python train.py --n_head=26 --head_dim=32 --d_mlp=2240 --vocab_size=12462 --rope_base=5450.0 --qk_norm=false --attn_scale=0.177 --parallel_block=false --init_std_o=0.0 --optimizer="muon_variant" --grad_clip=0.5 --dataset="wikipedia_en"
MLP neurons of a small language model. Each row is named by its layer, matrix (down: output weights) and neuron, and shows model dimensions 16-143. Each number is 200 + 20 x the weight over its row's rms, rounded and kept within 0 to 999. A neuron's up and down rows have the sign that makes its largest values positive.
After each neuron's rows, "fires before" lists the tokens most often just after its 100 highest values on Wikipedia text that the model never trained on.

L5.down672,189,225,181,223,187,221,204,222,188,229,199,174,187,204,206,186,209,211,201,170,217,235,211,191,179,218,194,228,209,203,185,192,211,237,219,201,195,200,229,217,198,213,206,232,181,171,209,204,231,220,190,209,181,173,211,205,193,203,217,188,177,194,198,210,194,153,189,197,189,217,179,223,211,169,223,164,227,196,187,202,196,206,218,152,212,196,202,206,217,229,210,189,182,199,187,177,199,189,205,180,198,215,225,206,195,195,222,196,200,157,196,163,198,185,177,166,218,188,194,178,195,217,212,236,199,215,219,199
fires before: "0", "1", "2", "3", "born"

L5.down1826,186,191,212,197,242,174,179,209,164,212,192,181,219,229,191,186,227,227,157,214,197,210,164,189,170,229,205,188,181,185,226,229,195,169,210,185,184,190,199,174,234,190,180,154,182,192,210,199,226,205,201,239,218,207,175,183,178,187,173,198,199,202,216,217,208,195,188,185,219,197,181,165,248,210,223,200,198,197,215,200,173,217,178,194,170,193,191,209,204,221,220,207,189,186,207,194,201,171,213,212,202,206,226,191,215,198,212,226,237,181,206,194,173,215,210,223,194,193,187,194,132,168,183,195,185,164,194,147
fires before: "|", " |\n", ",", "."

L5.down484,207,213,182,203,170,191,225,230,258,222,180,191,209,167,253,177,267,222,227,199,200,194,166,218,213,187,177,175,194,217,199,202,213,202,207,207,190,192,201,164,179,224,179,212,225,180,202,191,221,184,198,175,197,194,217,222,206,219,212,221,209,232,162,204,222,220,236,174,192,215,206,222,206,210,199,180,199,209,217,197,224,226,189,205,188,183,220,209,171,146,176,198,186,176,198,175,205,199,217,203,207,173,193,165,170,181,174,212,206,220,217,188,205,174,176,205,157,202,185,193,199,204,221,195,195,210,208,209
fires before: " |", ",", "5", ".", "4"

L5.down989,217,220,177,170,203,167,214,197,246,200,198,213,225,220,173,219,191,230,242,180,220,215,222,232,228,202,196,215,210,206,182,191,247,193,192,213,169,199,190,207,229,205,213,182,219,173,205,179,195,194,199,200,183,209,188,209,178,236,186,185,237,203,228,218,196,182,199,191,200,231,233,203,225,225,197,199,189,204,201,205,175,196,167,224,190,185,215,191,201,176,207,196,180,198,181,218,210,201,191,226,174,211,177,222,185,233,214,228,182,220,214,197,186,203,189,242,207,205,184,217,211,185,183,209,188,214,184,208
fires before: " |", "|"

L5.down761,199,211,192,182,189,182,222,235,199,207,236,225,212,232,197,182,207,207,201,180,155,156,195,243,213,189,242,203,217,171,210,195,193,215,231,230,211,198,199,200,221,202,230,159,197,200,199,211,220,189,239,185,207,213,193,189,159,208,194,158,217,204,154,205,212,210,221,201,231,178,211,172,199,218,199,193,175,186,214,204,164,158,188,204,215,175,196,214,203,238,186,161,217,196,193,189,212,161,193,210,212,268,202,171,206,200,201,158,198,223,233,222,202,213,215,207,181,197,174,187,201,210,215,214,212,179,172,225
fires before: " the", " that", " it", " a", " him"

L5.down15,206,190,188,190,228,200,179,217,178,204,195,186,181,220,197,248,200,232,213,199,202,210,206,216,178,194,151,189,178,165,220,191,185,222,211,173,224,194,213,213,183,184,212,195,158,221,200,190,225,154,197,194,221,208,208,240,212,214,208,184,211,174,189,221,177,222,215,180,188,155,180,230,231,183,214,191,187,211,227,184,210,196,200,235,192,184,184,187,163,200,192,226,172,182,157,204,186,191,184,173,206,197,155,231,218,194,186,192,219,227,173,177,191,216,168,184,197,205,166,195,177,209,214,181,205,294,178,194
fires before: "|", "5", "0", "00", "1", " "

L5.down328,210,208,191,200,215,194,208,209,233,201,208,184,181,156,224,224,212,213,184,224,191,172,208,200,225,200,196,187,211,212,159,180,210,202,214,205,215,195,193,184,203,189,163,192,196,174,164,180,241,192,186,182,210,195,181,205,218,228,216,183,227,216,184,188,231,198,198,195,208,212,220,200,202,193,170,185,200,185,206,187,201,219,201,189,221,191,191,191,200,213,203,226,175,234,169,235,189,194,189,201,227,193,207,217,182,198,240,183,189,213,182,225,219,208,191,183,206,170,232,167,209,220,162,207,198,253,238,162
fires before: ",", " |"

L5.down1752,203,215,183,185,172,201,247,209,213,187,217,226,200,187,178,165,214,186,205,236,138,192,157,225,211,189,191,168,188,193,235,204,214,190,243,189,195,194,227,220,194,187,246,147,217,191,170,212,190,225,205,198,223,199,194,220,182,238,207,147,209,205,168,199,215,185,225,204,202,237,197,182,234,171,198,210,207,178,183,188,199,212,158,182,223,234,212,202,197,163,178,182,184,202,192,202,198,220,209,168,201,193,172,179,209,217,196,215,170,210,197,219,224,192,182,232,200,184,195,193,193,195,226,212,227,226,183,224
fires before: ",", " the", " it", " he"

L5.down2105,202,198,208,190,195,169,231,194,251,191,200,226,186,200,159,182,215,200,204,227,225,206,220,208,189,212,160,227,196,201,194,244,187,179,202,215,179,222,205,186,182,211,215,205,232,163,195,228,228,204,190,219,186,220,186,211,195,203,179,179,185,198,205,220,199,204,186,203,214,196,180,228,171,206,226,161,206,202,195,159,210,185,192,236,189,261,227,221,211,220,197,205,228,218,209,207,196,194,214,172,213,208,187,174,175,201,185,190,194,199,160,201,209,178,202,244,182,217,192,210,181,205,203,235,202,250,211,195
fires before: " |", " ", ".", "2", "}", " |\n"

L5.down160,208,193,189,182,211,215,213,200,210,239,159,198,189,204,214,179,154,198,211,160,228,224,186,212,166,188,198,234,208,167,182,203,213,195,204,204,190,216,188,211,229,210,192,221,206,220,197,180,176,198,179,187,188,221,213,214,201,187,183,219,225,188,202,179,185,190,220,195,205,206,248,210,175,189,174,168,226,192,195,179,206,189,196,212,191,191,175,225,207,228,197,215,183,195,212,220,190,203,163,230,202,188,215,190,193,207,199,175,190,187,208,204,215,237,193,234,207,214,193,215,224,199,168,164,217,194,181,210
fires before: "|", "|---|---|---|\n", "|---|---|\n", "–", "|---|\n"

L5.down2202,206,203,215,188,202,210,198,183,182,145,247,173,195,208,189,205,191,224,143,224,220,195,228,227,177,213,209,213,213,180,213,208,203,236,193,215,242,181,184,221,185,161,182,221,207,192,174,181,185,197,192,229,160,220,210,167,248,173,186,194,202,219,223,235,170,196,189,183,197,204,213,201,194,212,167,201,183,213,178,202,199,185,211,188,170,199,236,167,227,196,201,189,230,180,171,200,197,222,165,208,225,183,203,192,198,182,194,188,185,226,186,193,188,193,183,206,199,175,204,220,183,216,158,192,183,207,158,197
fires before: " |", " "

L5.down346,175,205,207,171,160,205,205,199,192,201,206,201,215,216,183,219,218,205,236,216,136,159,212,204,200,198,181,216,160,185,204,229,188,171,213,222,200,178,194,204,190,208,247,199,184,236,203,173,172,210,222,220,183,220,204,168,179,227,207,207,216,188,244,201,194,194,215,163,197,197,190,180,217,184,206,203,216,178,189,218,240,208,201,171,212,213,224,199,191,161,213,215,232,186,194,177,214,215,222,176,181,235,209,211,225,210,188,198,235,233,217,176,191,226,196,213,246,199,214,195,223,204,192,210,182,265,203,162
fires before: "19", "20", " ", " of", "18"

L5.down2181,201,182,215,192,223,169,198,193,198,194,209,185,207,171,202,203,213,206,205,168,209,227,229,204,182,186,198,192,207,233,176,210,181,212,210,184,240,215,189,209,220,200,163,196,208,210,241,247,209,190,185,205,234,204,184,193,206,207,207,208,199,180,187,216,203,193,196,202,184,179,216,236,177,202,213,204,223,236,181,227,198,212,201,204,186,217,248,228,199,228,203,199,187,221,199,211,230,222,177,207,215,202,207,202,202,252,193,224,209,239,172,216,218,195,160,219,239,212,227,188,180,210,211,194,211,226,210,185
fires before: " |", ".", ";"

L5.down2219,186,207,212,199,199,184,198,191,187,209,211,207,181,216,189,240,222,216,179,206,208,174,217,196,218,189,202,215,217,212,175,197,178,183,224,194,182,192,161,189,197,203,207,217,207,196,184,206,207,238,161,190,200,183,215,188,179,243,183,187,165,224,199,175,179,212,205,178,179,199,202,208,212,158,227,193,228,187,218,195,227,213,183,187,199,225,224,224,194,181,193,186,196,201,165,190,188,180,198,176,194,193,201,178,205,194,193,220,218,218,195,201,212,195,212,208,203,193,188,203,189,185,170,223,176,260,192,210
fires before: " |", "."

L5.down1096,177,190,200,207,198,206,224,188,163,187,185,199,181,182,168,224,222,214,208,173,186,208,192,197,183,201,202,191,177,216,180,221,216,170,193,181,233,192,197,201,204,172,218,177,200,219,196,228,225,196,195,178,208,178,187,218,237,216,179,169,178,190,184,213,214,215,188,191,177,185,205,213,190,195,203,196,201,197,217,230,178,174,194,192,222,206,183,223,193,213,201,174,169,167,196,195,200,186,214,179,197,200,199,162,166,213,189,222,215,208,180,211,203,226,218,187,207,192,187,194,182,185,215,211,199,334,198,180
fires before: " ", " |", ";", "1", "20", "0"

L5.down727,180,227,174,157,186,214,216,211,204,188,229,221,211,145,192,179,199,181,183,170,184,181,181,184,219,188,219,211,190,220,211,239,201,222,202,186,207,210,230,203,171,146,225,181,212,234,202,227,203,207,212,210,213,226,210,199,169,208,205,178,227,203,157,175,176,184,191,193,225,213,206,177,207,217,181,181,187,216,208,191,181,179,179,182,197,195,197,208,214,194,237,234,203,196,180,220,221,193,204,180,217,209,223,212,208,191,195,197,171,192,209,220,211,197,207,171,169,198,177,186,175,202,171,201,220,213,199,214
fires before: ",", " ", " to", " he", " of"

L5.down2051,234,148,188,178,214,205,209,220,197,214,185,176,215,198,183,168,181,209,193,209,181,163,174,246,191,219,171,171,192,235,222,203,191,183,198,197,201,231,211,226,200,213,182,180,184,200,205,202,191,217,211,193,164,204,185,248,217,201,207,204,210,226,216,219,196,197,194,237,161,178,182,222,169,174,197,189,189,232,195,197,219,205,184,187,210,205,207,215,210,175,221,160,179,210,188,211,222,146,206,231,237,192,227,182,206,205,198,192,182,225,201,148,210,185,253,213,227,219,222,194,206,193,225,230,195,214,194,232
fires before: " (", " ", "0", "1", "2"

L5.down11,193,191,254,194,172,202,224,203,214,225,159,191,203,214,213,223,221,199,187,188,199,166,221,199,216,214,180,162,226,223,214,193,224,196,188,194,221,203,190,193,191,213,199,180,193,191,200,229,165,176,166,164,209,233,206,213,161,224,182,193,213,175,238,218,173,219,201,201,209,165,194,200,191,177,223,260,239,178,213,193,225,182,229,252,209,183,189,211,246,204,168,217,204,184,191,191,205,183,214,213,176,197,198,199,166,191,197,268,202,207,184,171,190,178,198,204,189,208,210,219,201,220,186,207,193,205,219,208
fires before: " |", "|", " |\n", "|---|---|---|---|---|\n", "|---|---|---|---|---|---|\n"

L5.down1296,196,242,173,150,173,205,216,219,205,190,220,187,161,216,191,189,197,202,219,189,201,187,190,226,204,227,165,195,207,178,230,217,184,191,177,194,182,215,177,205,183,186,248,176,183,215,197,207,203,191,217,180,247,222,207,172,199,237,166,212,201,174,202,221,191,157,205,181,194,176,185,220,197,203,201,231,218,186,188,199,161,192,200,170,218,206,182,211,234,178,192,211,208,177,200,224,185,146,227,221,216,179,209,194,184,211,211,201,161,148,196,210,204,191,226,200,172,188,199,243,208,199,204,187,196,164,188,193
fires before: " |", " |\n", "|", " "

L5.down1509,193,199,187,208,210,191,154,185,216,232,220,225,179,207,161,210,216,202,203,176,201,193,221,219,229,206,211,212,182,196,189,208,217,218,201,182,180,204,222,215,174,163,221,217,216,199,199,203,263,188,209,230,245,168,184,181,193,195,207,235,220,210,226,188,203,199,198,209,212,188,187,159,239,217,226,177,211,210,213,192,217,176,234,185,203,192,200,185,192,223,203,207,249,206,209,246,236,196,238,177,214,164,212,204,212,206,198,189,183,190,170,213,211,168,206,187,198,186,212,206,209,191,189,172,193,265,190,196
fires before: ",", "."

L5.down1526,201,143,171,202,210,207,192,197,227,237,191,146,231,174,203,202,185,191,188,226,164,196,200,192,185,188,195,168,179,215,180,204,182,202,186,202,196,196,208,179,215,192,231,183,212,194,239,200,190,201,175,198,185,161,213,189,192,183,194,192,209,239,217,215,214,169,215,178,234,200,171,193,199,207,225,176,191,177,165,205,191,230,222,186,206,190,175,191,200,156,184,202,207,176,202,199,223,203,234,237,179,185,201,192,185,182,195,180,182,172,222,206,212,214,189,228,197,195,219,198,171,208,198,200,217,135,189,195
fires before: " ", "5", "2", "3"

L5.down2198,201,238,169,168,197,199,146,213,220,190,201,190,236,220,187,237,202,217,190,236,222,213,190,221,203,194,197,195,176,234,186,224,200,175,197,182,188,191,229,200,192,188,192,211,200,210,215,210,193,217,183,234,165,194,208,200,210,188,214,223,173,207,236,204,205,189,167,164,196,183,232,237,232,193,179,226,216,196,183,200,193,208,188,194,203,212,184,162,236,218,194,212,187,178,201,166,186,196,208,191,181,199,167,177,176,194,220,202,189,235,182,198,195,197,176,225,162,206,206,201,236,214,199,193,190,184,190,219
fires before: " ", "|", "2"